Part of a small language model's weights.
Training: a variant of Muon for these matrices, 6567 steps.
MLP neurons of a small language model. Each row is named by its layer, matrix (down: output weights) and neuron, and shows model dimensions 0-95. Each number is 500 + 40 x the weight over its row's rms, rounded and kept within 0 to 999. Numbers have three digits each. A neuron's up and down rows have the sign that makes its largest values positive.
After each neuron's rows, "fires before" lists the tokens most often just after its 100 highest values on Wikipedia text that the model never trained on.

L2.down144:475443539499487508469485440506507428482503467560522463462555479497494450429565463502545480497451464537490501528549497583507444400536553445519507505472482552454476532391425524520521478460487568488469526472459543423529523493500498471488505517497496393535452540563497452617455440488492543515
fires before: " |", ";", ".", "0", "-", "–"

L2.down1935:535521516432501510457620449491562540524426574452456541575483539542571507490434503595481487499459585525526516529507548469501521562570507459508435487438423487494584490501511526473451461567443442454472540517536529486499497445459516521520606478511573499547511430480512557453521507525557460474
fires before: "|", "-", "\n"

L2.down1155:417471563465469510488488488458459548543497559485501465522485524516502537439526459513557473466483553582510542497478357594554502450482432522532545458522531468500515550476425496445493485486553486523434490553530417497508594590490475437487524406501597482491455485465499539505526402517534479408
fires before: "\n", "-"

L2.down1903:468527542560565480446517438480422523567489486478499600537444527491561547454524572497470494480533516500443453522511465483488558486426506521447452483432466462447412503493506511518520516466438534541534479468507438423440497524539511470454460516493514540594444462446539450503510484527503506481
fires before: " was", " is", " were"

L2.down201:515411419542538464464533513470495488509504524594527530586497493522498576542552452494484416441456486515544430505526529496486520507495572523492505569513548498445463523478480532467475469477508534515522507565499567454480492470438546549559477527509535481567475497476496466474467504526506457514
fires before: " ", " of", " in", ".", "ia"

L2.down118:496522480461400491527488579471532435500488500504529481458471525455500483488472486501533404437496442519554552498514590499503552472505463577524530515482413575581522485481572427487411498481493589484577484487467516543515552502474510486461519522491540510534503466529457464564545521457502558519
fires before: "\n", "|", "-"

L2.down2494:454494490541442533524480484469493485570520478562459501557493576522496432596469490500516472439496526560497563545505532554462530497541539427510506487485512530564516427514553466459535512440437476547459489523450455446550514474492568458547508486453487548531415538511547471479530519465467459555
fires before: " a", " an", " is", " American"

L2.down802:403533510466511496465460465476458482505508462470543571487510468518475515605525502622567460472540436487466472507510492505482468503446482559531524475422485565551527497491490453466543467502486462484516494516475453547541520553496499523500528394579545534517445535444514490504527502612436494479
fires before: " "

L2.down1282:444519415492603560548561486524529537579555453476602427559534506456526531544532474543377456458385479493553542537444470474568452574497570536535411492453465490462469470496476517516462450583506498507449466499394524459486484439430419553545523500554480488536519471561508488479478458533486417497
fires before: "\n", " The", " |", " He"

L2.down1613:489505496511414483474516543552502522532500517538489549542473499507459497472485516399461556516570528568496467502463500567458461513483511521536543479440451460527506506464447491435500457540591523511410452490597455512493497485507516376455490462495492532465464493510522485504474433573438506521
fires before: " a", " the", " to", " an", "ent"